config.toml
head_dim = 128
positions = "rope"
init_std_o = 0.00292
seq_len = 768
steps = 5579
MLP neurons of a small language model. Each row is named by its layer, matrix (up: input weights; down: output weights) and neuron, and shows model dimensions 288-479. Each number is 128 + 24 x the weight over its row's rms, rounded and kept within 0 to 255. Numbers have three digits each.
Before each neuron's rows, "fires on" lists the tokens most often at its 100 highest values on Wikipedia text that the model never trained on.

fires on: "."
L7.up1329:143141113112122158066108107150083119130135092126113148115142121128115153146100083138121068141127181138101148116122160077124132143151096127112150160142114138120113161168100123094109113151117157099107091119132124165151139144140109152150106139115086069128128110085126103119134108146147139084128105176111153141119164109127166169141102120110165110172129123117125165136151129135116132136100101142140122120100095147124151146127130114161130176148091134104097123085180118119148124123089092136149113119171164149104124113136119121140131135099156134101129096118124132134175154094145128095
L7.down1329:167139114124116179084121106157102121143130104121138132098120100123129159156090101148115119152085132140099160111123155082145098123159149151130139150125101142145115180157116102139140133131112156105102095112149112149158138114124119140121130109085109076080174146084131120133156106146169115099137103170136164134142142080140168158148100141081149086139109172113112130154154147129114134154124116139131118137057075132099143145130112136153122146178121126092135100127124090124119097131082108146160148102185172152117096104133113144141172121105142137126125094184119136126139173106137104114

fires on: ".", " through", "–", " at", " of", " st"
L7.up1380:144126095128130101137135139131078124102125156124120126128165084091111156134091157144112130123129124116071167102127141123109139147143154157142102116132138140108117127112112097125105163153120170138112112156140120159140154143147122114176128127117115130150135109110126151150127111078109139101091135095112123115168135112128125098089086105124120107119144145113066129099166175131139123151109131116146144143128114127108107163107150192156120162146122127153111129104111108123115144179129104104134075134146129113157138170095109102131139088130149117180095108139116177117108174140122138101
L7.down1380:123125148068154118127142126123118127190168131123091129156141102152119119111114153120067107111114126131137126137142099188074123173127121138142142174118075133091130105135107149097126121124108096146143144146112098125101101125126113072113154116137126092150182186105135138115137153139069141119160131122141104111162138107151134107074162160093123134119167138120160110127109098154156181136123112120118129151138130104099112141128135162159160149167159083137127126116109164100089109106084131141140130149150128127096128127116141079124127102076111171109161109170158133115169138111161123110

fires on: "age", " Brooklyn", "ovan"
L3.up345:136158149132125132093153065176090106177120097122111141084142155135106155163120111162124108152111128185107163125109097134103142118159167110113131159125078173111117127148105148136139151150141170120150112089138151101203110125133124128072135117108122130125141110104096111082141168120124129103166141166128117149144135115142184173152095123099147146174160098100123116121105141140110107083139125135165105142133087124135146131105124149114108142134129149107123117103143138143151084138100157133138130109125183149098124133096105124118155136150154144170123166144121095106167135160159097091
L3.down345:129100138153164150140108121123152171094147170155150116162133110129106078115146128102122145118145144106140114150108136082152152163101108141131138074159190060148150145133128145111141121129102154099092135131102128145059167139104144134174121113134109134110123151150164130181113088115180146131114118120106118093150179118092113105078147114102084102071106140109115128149168116117148161168140147121130101132141157129100109119112121100156114142108122089175133114098102102113114153108146092128096169190124098112162102134168120149133135117146081111111110112126147116153111124113100151125

fires on: "0", "5", "9", "2", "1", "3"
L7.up949:134134140132084168124117122131158142096135109093158074128147125142108128143126107131129116116118141113121157092112123088115131132129136106192123118112112152089132154133095135095118149134090165129166131082105135154095124137118096115153103117107127113138149124108149116104105096132140141120104131153118166146087160105129125116136132169125141130139103143105119142140128121145087103139100149139162156111088173124133145119117146111131071151093104137124140107092170122126153131122105137119144106061137096158165149101127121169122157156116124127120107144116117137136155157116150126143
L7.down949:124122126116116111130112091128145103133146126158074115108133133125161156089108117110175148107134107171143132133138113135142112159118150123128141112118123147158136178161149115127108145120155116109141131111143155129120135108127172148130133135137158147140131133125088104134139131164140100115115143139162141125110145123162134125110175125151161153159119123150112086143142138140120093062130140129146141182142107106137159121140157102103114145124125099110133131101142132105091111118146105134128116125098113130104125124115104177131132083164110126100142127097101113104133144085151152154

fires on: " family", "ada", " thought", "rose", "uster", "rot"
L3.up178:142142133114129128118126114152124132122151155127065117121123073121128110135129147100101151159102123197155149095137123130127136154148147119098134169108132155120120121128117165121145127124147168116129132115093084105202130121146094123132113133139115112122145075111112137136142122140131167122122102154113141137143101105126164128167116147099122136171132107078138109136117142130097101126160116169162119133108126121101133141115128199113127140143137149105115156147132170112162111147088150179146085112140171142102103131145110164134183115174126088128087086139130120129143189147130095105
L3.down178:097126119134146143125112143128128157166123113127128103129121130115134154132138122152118070100109161123120108136130159095159151087107125140136111113137130106118167110103146151139131163099127107121121146118155143148102134090146183138150118131120152124101114128109122134095111136120135116144131159127104167128132143136099093152113155148159107098111165184146168105148151091170149188156114146134115094089185144152179146130121110106117096134132134077128153152103128152101123138112132094178133173138119109118159163174126174084094077107141111135122156149123096101093114110110136138131

fires on: "0", "9", "1", "2"
L7.up1618:125155127175139126117114151155126104121094125117126134119152114119083152172124124122153141108148113152085168092109136123156153089142120139134125172112134155108140125117054123110115143129119149136145148120132110197130132101132107092128130115139123124142120140106134099105163132099130150139115130167119114115153159128133150119143135099131090133126090096097162126155110135127101136177116145109161139138118139115140122100138110152147109119164129104125135129104171137130120109078119124118151079118173132142135144078097084171129156096087089145072120112122150102124179123116131111144
L7.down1618:182154120106134138115136126114128133099141121176123138114134146105208184110157111158134113126154140117099125122127090161145145173065172091153142096121129112137117121149179131093099156144115126106120151127148089105115175132144125132143114107142113096089142132103097112150134143120151145090137131106111149134100129093113075130126119116145152166149143153123132128111099128142142098163147137113128157133090095119103132160178147117092105098119126137139092112086120110148130149106098145161137112147071144139160110123105120115127139156167132129140155115078160080171119125108118130146

fires on: "ilation", " collection", " coach", " manager", " Hu", " Label"
L3.up851:138134117127109131119139077171121163112096143105123144085139135109131147124126106191113131135098167164096135160141107129160152138142180114117120197161078143146087108135122133153139132120125113122119121078138127103144125142130093125098121080112089107105128123107120142161156092112113157135131087127144153129153125129109192161140121108081092147105086112118130140140143140089144114088137114123201090156097144104102163114111110172115098144202131152108197113144154128162123121121099167088129126112133129151119156117132136146105138127160121097129162137146084154124154143140155141131
L3.down851:119106138134135130170097147096133104129160111115161130164151128141105138119133112110153095177132130110123132097091124119121089094130109132093136071111176102144159183111153142103149097167129148101126172186100150138123095094132175144121109118138157120117176121134160083114103149139127111097092159118090100142090146107102081093101131128172175121153126145144154109116126123172127150168123127139123121082147105147131107148142124131144167138086136143132100122118115125115137151103149128121101194161140104119127113116151091135108065127094105177133104140157159103118104106129144137149

fires on: "7", "6", "5", "9"
L7.up1419:121156129103137185063114114100174123130165114103137121137128172122137139133150144146151125107112140178119150144142124116130127145184125098142125171149070151146119115105142109107112099157091149130125098125106155161107141106094098133147119132116114060111139109148043117147117173152105103120097172110106121117128143076121092148112116173127107106099102125179178147134147111151136072125113137178146130126076131125134146104122138075110146110148077123105122136027142134125130116127142111108124103094113107175164159102136099158131133099150110144081121102116104157128134170107154116107
L7.down1419:128128144078142123117156142123163135082150083158123144102162124120126116125123112098138117137161124140134100122119126127099131163104166141116112129138155133138106145178105144116113103091130150121125161088110113088103126129172123131125129138108117133151153118116175101142124145132095147098132118156148167138127116105137141097135148078142100133127117159118163088169155110127108165155158079104143131130075170153152120144125158189110110124134101083175092130115148112115114147124145131181124161137126163130067123071151127143100115104097113123120099106119144125133131152158110103150

fires on: "age", " century", " fact", " GS"
L3.up1690:148157162150143140113105064173100111134082109125135147093117123150106180152110118151141175136096149175105151143151149133121099100115198135118122103116131143122098108121129154134106147161100138156153122114140171128134117136151134157069205119113155086150155135124105102066101143096118167138146182199132152143143108087142148179175098129093122133166136145133119109136127146129112135141137148148129146124120117121129155109128129105114105103143118161085121151125156136104128089098098095145104121095145145160154131123101118149160111127133160146139111143171119113136122073098140129092
L3.down1690:130120134160117112177173144099150144114157140160109120145118155129153095155148147136088146144136116135161111097117154103131131173128097123169150125176146129141155172157104100091128086115144171119132111107126126139181113109128098140161095147153111130129132114152115114158141086142182173147118148121110132112138122141105131108106133114137094136103096127111123173143139114129132145145128152127189100109130148115107116123095163157136130141138122097110128110111118117149181174176095127126130130208092103082104165128168108077137109157080113107102127143083147121124149159128120127157

fires on: "0", "8", "1", "5", "9", "3"
L7.up48:155125141074077156119100137156140075121108106157104116117130115121108103168120097150121152122133130107093151166099127120161143169140145152129128112148116137116107144156124184147099126128108135142146155125156156148135113157127154111104138120141141126133146136131119102143132107129140092112146142134095162113131144119086136108107101160116128105142103130084121130136118127167154102171182090143120127126102172130074120134121117112144129101127122131083181129144145129107129123110127108100129119087135142131073161106144090177138155143132102164114136169125147153066107111138117145116
L7.down48:117119141161124113132152146141127135115148105119120129124136112118161158084092151104119131106139132137115162133108137157143136168099137117131100148102091114167113097138132099126165135133135125099122139105147101115130123083105114163140152103145133103092143119141094154157102131086137170105139101125134106151126132140152160114093157112131139150135136110145115117154149168163130121117108156134147120113127128144128135110130180177098127161147189137132131108167133139142130120127083145167163105099137074150158086142099128127126140122151147103145082125097124118186168136110144152128

fires on: ".", "hing"
L3.up768:165173138101112144145097109129098152115133098126172115085156124135157182112116125124098092134094140090079136121107176119158144130156162104128127170138151131138112121155136124088121137152122144129130140155146120138093120100122155156102134102135130104102137135119089118154129115131141136117105131132113126142167085075153175097117111112109146121160117180140087123143145132105170139153097175123162155132141098093131140116116142113120067164123160144130110133135108127133171096149118145103131099125115137108142095119135066155082168106152163083124156154101132149123143156117147117114
L3.down768:134124072124116161060103120148135113110162114105163164106104120153101125226152107155129117149100115120120132150121114125102101122146098146135136114148109131109105139172143166135169112110107106140128118107113132111199145130123100126137085110133112102106185145112196143150110125187130107132138111142166153108129112123110152117156112120063115122117126120137110129128110120133145082113141071111153138120057121134114159141140131124127154155135144161104158111117115115132108157113105143125147113135137161162139146107133108147119145145153142147137130132114129168176093127160145141144

fires on: "0", "5", "9", "\"", "6", " studio"
L3.up759:154151089161139127121116106152127146080115117117150104114087177158121114152136076130104088119137150135137170099116096150095088095148143080095145138123095132184126132123138114063138128114109157168132117102137140125143086116115089098123134097112140124140159112144123122104108158146094152114116129141134141144105135109178138107127116123137144111130103135151150147138104142146106125138127104108145136138150128127117167124118123109117079118102104153147192116108164138126146159091131144130101095137132134145166148108156144115132100143173117139146149152164115147116110138133122107150
L3.down759:131127162113127135123124141155145119172134151155105112121172106128144106109120150122131113098099109139130120146159109102192166153111093152157114137115155097124134133119089142146109153122110127103144155117125142132124188113122180151134127131150103113105097141126106121126179123135150060157180133108142100097133141144112122156154182144105127139145136140102128116097117133117139130091129126131114115144084110120133102150131155132136155125118157161115113117142120106179119090174113097120117144146127186121098122109114109129128171132131130112136131166025167126152145130113106123141

fires on: "0", "9", "\n", "8", "2"
L7.up1071:177084139081169175080109155157113136164156122107172174151130112164119156157136138157110125150106095119150105107121155112124150115121092163144151138133122097141089165154119136138123134176125149115163100144091142146133147117117159111124129121096096106145132124170124124125127110181151127153143168102152108121114139084131147124149108174115121148121092158137147165116141155132104132150153128154123161132108095137113128117117128086121126091148099098082137138140094090105167106096134071141125111150121144170157121155127141124144127147120145127112091117153099137114113109134133122100
L7.down1071:108145125125104081103104106142112107125107138135086140128126128142111120138147144095114125123164145115120112125138147127131107090133158154118135180129127163137165120125139117104106109134115184131133146081131134128159105127103109128123138101136150177119129145117185100102172139147115150130075117101126132108143135110131082154146129134131128138115119167146093164155100108148119165137077165153126186152112124147140127147105141136158090141081164105167133167123143149134123122133083151103114114112119102108106153122162111137108125109162123137105146141103135140113164143099103133105

fires on: " life", " Apps", "rose", " Pacific", "age", " found"
L3.up1811:153151144117132139124114117137132118137104098164115153094116111144117135164104106156104123172108127169102130160141128139101156105148156087113122108138115148130107127135124150125133188161138182127135113138125092090179093094114115142092130123141151137110143108126104090110151160095123170109122154167113139127121150109112154141186095165099136106146145130128154105115075109143077101110156131113138149133114099114075130135139117078085153128116110141124133151175155154136138102111110147138099169110161127134147107148141105153115116146101162147157127128094100116133135112133149104072
L3.down1811:113123140148104125142157129148147139141150121120130104080114119106151109124136145116118150126096163160171155110142112096121137180108103176185142133111152120143164116151129128124138140114125120137120102071109134148126153149190110123164107111161148130119108098126102142137121123170134140104109153099160103107142149112130150108100115127121078158104093136114103145164127115119156172149117126122169113088147131148151121109108123156166123161110118117163134162105105128070108141127144107163151128169109120109079130140114134108179148131184103079108133143177114089121107149101133129160

fires on: "9", "0", "ing", " construction", " working", " |"
L7.up1170:086145143153137131119108104137104113123093165141127100106142139147151170126103109169115138127085138155097145115149148141155148116097159127148111151094144198104112153139137118115078109111109192124135153123144172145136096127100101154133139127124097134146099141132104113095092138107137106085161134175152118136129138130104127058114152133101088103164139132099130125107127083115099134136123142146178079118136137093100130133129102132154088144180123154169125102105115113179132161125139141115096163125166148121148115104128146106165148156146165150138120121129115128113112166161107150138
L7.down1170:163123179137100140130092133123132163112148137124117127121147124131132133109095152124120139095133110141111120123152094112087138138150143108114124130154138090134154158138145120099124116128108105112127120111145121148122162086075168131115130108111174157173180085112108112142139121145108150155124151147125135129141084122116121144095115067122161151149091130123184099135107141148092117088129129115106131100131114080150108086139147154147144082126138119090104133118128138100103108153139103114199117128125123142164102161160156101107129096123139146093126137154130132118138162113112155171